Weights of a small GPT-style language model, trained from scratch on English Wikipedia.
Size: 12 layers, width 576, MLP 2304 GELU, vocabulary 16384, 48.4M parameters.
Architecture: LayerNorm before each block, no position embeddings, biases, tied embeddings, ALiBi, capped logits.
Training: a variant of Muon for these matrices, 1170M tokens.
MLP neurons of a small language model. Each row is named by its layer, matrix (up: input weights) and neuron, and shows model dimensions 208-335. Each number is 200 + 40 x the weight over its row's rms, rounded and kept within 0 to 999.
After each neuron's rows, "fires on" lists the tokens most often at its 100 highest values on Wikipedia text that the model never trained on; "fires after" lists the tokens most often just before its 100 highest values on Wikipedia text that the model never trained on.

L3.up236,207,185,206,217,214,199,230,200,248,225,146,165,212,236,218,191,144,210,261,231,183,203,225,174,183,177,261,235,183,146,149,251,238,150,270,186,185,234,173,180,167,191,190,207,264,161,146,226,235,199,185,249,245,298,179,276,146,201,167,137,210,187,107,171,277,191,202,145,126,209,247,101,212,217,296,224,266,251,164,224,223,225,168,154,143,270,166,212,222,214,205,247,180,267,235,216,193,223,179,131,134,146,227,249,147,182,201,129,142,270,217,208,224,269,227,277,209,90,145,245,226,179,198,184,220,182,171,220
fires on: "4"
fires after: " ", "9", "1", "0", "–", "2"

L4.up451,172,233,200,186,246,219,215,234,176,149,183,237,253,240,154,169,145,187,162,237,207,156,289,236,298,218,151,145,183,220,218,84,193,171,132,213,189,182,188,224,132,288,193,226,202,232,182,111,227,230,163,187,206,205,246,156,262,178,165,156,172,220,174,210,181,206,206,238,249,180,235,173,232,148,267,165,226,194,205,253,179,190,175,188,164,205,134,240,118,135,160,195,166,194,168,213,88,236,185,244,170,118,246,243,164,136,188,176,192,174,271,180,199,220,233,261,117,145,170,268,229,193,250,194,236,218,202,226
fires on: " ", " |", "6", ".", " No"
fires after: " |", " ", "4", "1", " Loss", "-"

L3.up1208,183,196,125,182,142,221,240,167,216,191,129,213,215,155,165,201,171,200,205,226,190,214,222,237,188,160,182,224,162,262,175,160,238,166,118,202,161,244,192,227,241,237,158,227,208,238,171,187,114,185,202,141,221,155,257,196,213,185,140,157,138,287,149,190,246,181,227,233,202,163,152,203,139,207,197,205,227,243,201,225,81,194,129,175,186,274,182,184,214,238,190,124,213,150,122,152,217,168,149,209,117,200,217,164,187,195,194,195,248,211,211,240,224,175,185,188,186,194,217,149,216,139,207,188,222,236,194,222
fires on: " ", "2", ".", "1", " St", " in"
fires after: "|", " No", ".", " in", " ", "==="

L3.up233,124,164,190,220,284,200,164,216,252,196,222,186,232,159,207,185,201,148,230,232,255,181,186,156,191,188,182,179,198,171,186,173,213,236,183,190,220,214,174,154,200,198,242,166,202,224,225,159,193,218,129,238,181,231,246,241,262,185,244,222,192,207,152,205,227,196,166,157,226,195,265,294,200,140,211,206,244,180,238,234,151,174,194,238,205,204,212,199,166,161,182,241,202,224,194,229,218,211,185,135,204,156,185,164,239,244,189,162,256,220,231,248,187,119,143,103,155,268,209,181,280,274,266,273,188,202,212,253
fires on: "2", "in"
fires after: "0", " Sh"

L4.up1983,160,204,176,197,154,198,183,210,233,190,162,147,169,240,189,208,169,254,176,172,191,133,155,196,230,180,140,178,181,163,167,184,199,221,212,153,162,244,195,221,174,188,201,192,200,150,200,241,233,199,196,147,236,189,197,125,280,187,162,175,214,267,222,185,238,188,159,209,172,128,221,226,161,231,172,193,156,199,227,132,278,157,236,187,228,190,242,238,242,168,211,175,269,210,169,219,154,243,218,155,200,181,234,210,95,241,148,230,250,205,237,193,203,245,210,168,183,224,199,238,168,207,271,214,222,195,274,200
fires on: " "
fires after: " |", ":", "|", ".", " SS"

L4.up1400,123,195,177,221,155,187,226,200,199,180,262,191,158,206,172,272,158,166,140,119,195,180,245,133,197,129,238,141,193,203,178,190,190,154,257,133,221,188,203,177,268,163,116,141,200,146,205,179,203,191,252,139,118,222,151,202,211,241,163,151,198,264,309,261,207,218,199,240,195,180,230,203,177,201,240,221,230,167,192,254,269,169,145,229,195,219,234,149,248,248,248,205,236,201,173,163,187,230,209,187,181,213,162,166,194,299,149,290,219,224,149,192,172,191,169,214,197,173,245,231,229,190,136,264,215,162,201,196
fires on: "2", " |", ":", ";", ","
fires after: "0", "4", "7"

L4.up1890,230,218,172,186,172,219,204,170,107,179,211,170,137,130,293,185,206,262,190,172,257,202,241,244,187,144,215,244,250,248,210,177,130,112,221,220,296,199,118,190,145,188,187,225,223,232,174,142,192,117,240,227,244,223,295,209,257,226,195,155,242,195,231,222,250,224,233,205,185,200,196,225,220,262,238,208,187,181,195,165,213,199,234,203,211,196,248,218,252,196,163,201,206,210,182,139,189,228,266,178,241,197,215,210,227,215,227,172,272,275,193,166,265,207,201,175,172,255,136,212,214,225,228,180,283,168,197,274
fires on: " ", "0", "1", "2", "7"
fires after: " |", ":", " ", ".", "):"

L4.up1999,209,208,153,147,112,172,136,166,211,192,276,178,201,236,190,52,242,240,283,212,191,194,154,256,253,203,156,179,239,227,209,235,233,213,180,256,178,196,299,210,222,192,177,230,251,190,219,151,278,253,152,190,174,264,173,134,221,169,228,183,164,169,215,169,136,228,222,188,212,276,183,151,228,52,157,229,234,176,206,177,283,224,229,230,129,190,243,207,192,202,153,138,211,176,166,146,271,228,152,199,111,213,214,217,78,203,267,216,195,144,161,174,249,221,148,231,234,265,297,220,188,156,210,199,195,217,192,187
fires on: "1", "2", "3", " ", "6", "4"
fires after: " ", " Chevrolet"

L4.up1786,187,219,208,212,181,212,173,254,161,209,155,156,166,265,196,226,178,205,248,223,158,130,211,258,173,151,163,114,161,256,122,161,198,184,210,132,209,221,189,202,200,190,144,275,259,161,203,214,213,169,234,186,196,197,234,216,175,171,181,127,211,300,125,209,169,206,178,150,156,230,123,211,269,147,177,149,124,213,174,163,228,152,123,264,228,223,209,164,197,183,236,169,251,144,220,271,191,169,234,147,228,209,129,208,150,149,214,175,217,239,178,163,263,266,231,259,240,241,226,199,269,130,140,173,154,174,154,195
fires on: "1", "0", " "
fires after: " ", "1", "2", ".", "0"

L4.up1371,98,222,170,183,165,216,125,168,240,189,263,169,217,174,118,247,257,175,242,182,209,270,169,209,214,186,142,204,112,193,184,218,242,165,196,158,185,252,160,144,195,165,148,185,263,204,215,153,200,259,202,183,219,170,229,134,192,239,204,266,215,275,206,241,201,157,143,158,169,249,241,167,225,245,169,231,126,234,224,128,166,236,199,246,217,171,220,214,198,164,196,210,185,175,159,180,221,289,154,179,284,267,224,235,96,166,154,205,244,205,233,136,287,219,163,203,197,178,251,186,249,182,201,135,277,154,175,251
fires on: " ", " (", "1"
fires after: " |", ";", " /", " ", " m"

L4.up822,199,220,194,238,229,188,218,165,182,228,240,137,185,215,152,199,204,129,277,260,246,230,218,270,142,179,215,171,194,183,149,162,189,219,108,168,125,228,147,186,166,178,226,221,240,191,198,232,131,192,169,238,295,236,251,222,150,261,264,242,143,214,222,181,218,183,141,131,150,175,288,203,214,197,269,170,182,151,242,178,188,246,220,237,148,210,242,204,104,227,146,237,196,208,195,278,189,234,190,286,223,196,206,189,200,193,234,141,176,202,223,214,214,249,222,155,175,136,236,212,121,235,196,92,251,210,200,200
fires on: "3", "4"
fires after: " ", "2", " −"

L3.up489,122,219,203,166,202,199,226,156,146,216,217,218,268,166,191,174,199,134,238,256,224,192,173,131,213,166,152,195,207,250,223,231,258,236,234,277,175,192,225,170,252,137,181,169,179,143,187,181,121,209,150,216,254,154,241,170,190,223,195,256,190,198,228,217,180,257,223,210,289,149,200,202,194,188,253,183,227,259,220,222,234,175,199,171,216,240,180,149,178,247,220,145,233,188,106,223,173,206,137,130,183,249,157,200,234,208,183,164,218,76,196,257,182,184,206,292,146,256,249,237,219,249,247,241,204,239,164,230
fires on: " ", " |", "1", "2"
fires after: " ", " |", "0", "1", "5", ";"

L4.up1115,178,165,187,207,243,205,260,261,126,243,201,206,174,206,210,193,175,191,232,193,186,188,226,156,183,251,185,324,162,229,107,233,181,105,93,250,210,183,216,216,199,266,241,110,203,170,160,241,183,206,223,280,166,226,194,188,173,174,160,212,150,164,166,218,249,256,191,200,163,212,212,254,184,125,189,225,149,233,294,226,185,201,222,245,178,249,236,181,191,262,226,226,165,178,197,154,254,181,222,241,201,146,221,173,199,251,275,150,245,274,196,191,267,151,200,261,229,248,192,199,204,181,202,171,184,244,205,180
fires on: "1", "9", "0"
fires after: "–", "0", ","

L3.up438,165,208,101,188,185,193,115,226,178,208,222,236,234,207,137,216,217,236,216,192,152,173,175,233,245,256,136,238,239,120,206,193,209,155,184,254,114,236,311,133,302,133,181,215,201,295,249,160,167,187,105,203,164,214,206,227,120,171,182,237,162,182,174,217,211,244,197,163,164,181,206,166,210,187,252,193,255,260,192,123,192,191,199,164,176,237,245,154,248,244,225,246,181,110,212,183,240,233,184,173,198,201,176,203,223,186,172,182,195,248,190,146,182,218,172,151,162,233,161,232,183,174,260,184,178,191,191,206
fires on: " |", " ", " ("
fires after: " ", " |", "0", " Team"

L3.up1269,234,177,173,219,178,228,245,83,156,240,231,185,214,225,229,155,224,225,160,188,226,191,205,183,229,211,142,177,157,151,259,200,242,240,217,220,180,208,165,203,234,157,136,200,112,248,153,205,152,223,219,230,191,99,165,177,210,180,227,268,191,218,220,213,135,195,265,171,265,183,161,208,224,207,269,201,188,271,229,105,210,176,220,201,208,218,221,193,231,234,222,199,227,190,176,224,177,220,233,245,230,185,173,222,224,170,179,218,157,134,193,166,293,205,269,218,193,195,255,231,212,226,206,240,277,199,132,264
fires on: " ", "1", "2", "5"
fires after: " |", " ", ";"

L3.up2025,229,220,259,181,131,221,230,239,174,231,144,263,177,192,182,219,193,159,274,167,148,194,227,156,247,285,230,209,219,117,202,149,255,166,189,260,227,115,188,159,214,158,220,175,178,192,221,114,184,163,191,142,255,117,136,282,217,129,148,208,211,213,199,188,175,243,201,240,151,219,146,168,199,186,171,163,163,169,220,184,204,255,187,170,253,185,218,154,247,208,160,237,210,185,233,238,184,203,167,151,193,201,218,205,242,203,189,186,164,216,234,155,200,136,174,144,148,200,196,222,230,227,219,186,165,130,214,218
fires on: " of", "|", " medal", ".", " |", ":"
fires after: " University", " |\n", " Gold", " place", "3", "\n"

L4.up2051,265,205,181,237,211,175,152,212,142,180,204,194,144,253,136,200,183,162,232,251,144,174,176,198,187,191,196,158,217,185,202,148,202,180,209,181,270,154,181,206,169,190,165,228,215,234,255,166,226,192,189,149,158,205,236,172,281,216,195,237,206,260,230,151,213,229,101,192,226,219,184,195,261,232,201,203,180,157,175,225,266,193,178,197,193,193,176,178,195,185,220,191,188,167,168,120,191,227,211,183,86,171,150,220,255,152,108,166,213,209,158,154,217,240,197,287,164,228,175,257,181,192,164,205,77,173,254,247
fires on: "0", "9", "8", "–", " "
fires after: "2", "1", "4", " to"

L4.up1871,215,212,208,217,171,243,238,187,183,218,231,206,223,189,161,213,150,219,178,158,210,184,190,209,241,233,187,168,175,216,197,209,130,195,209,203,195,203,220,234,220,168,195,174,256,150,179,137,157,244,209,161,192,251,227,300,201,213,214,162,225,172,103,230,258,273,186,188,274,208,211,254,203,275,183,184,186,252,232,203,149,207,181,173,234,238,156,191,194,191,232,116,198,203,249,260,175,207,248,181,168,198,141,171,241,214,206,178,123,241,257,238,206,140,185,119,156,206,136,140,208,227,133,167,211,164,192,195
fires on: "|", " |", "-"
fires after: " |\n", "4", "3", "5", "2", "\n"

L3.up2255,94,206,182,237,181,165,198,178,225,287,170,228,237,208,217,174,208,194,258,255,239,181,239,185,187,180,201,214,206,192,202,182,161,229,206,207,255,254,207,253,190,239,206,265,231,195,193,172,199,177,259,265,305,201,196,184,227,220,167,231,188,202,125,219,217,173,187,179,196,213,220,205,195,204,150,124,185,170,253,159,158,178,217,138,198,212,236,291,183,264,169,181,158,107,129,209,232,251,206,182,237,155,223,176,204,212,230,144,210,220,235,180,234,129,177,181,236,227,150,187,222,190,221,189,213,127,168,204
fires on: "0", " ", "9", "1", "2"
fires after: "2", " ", "1", ";", "0"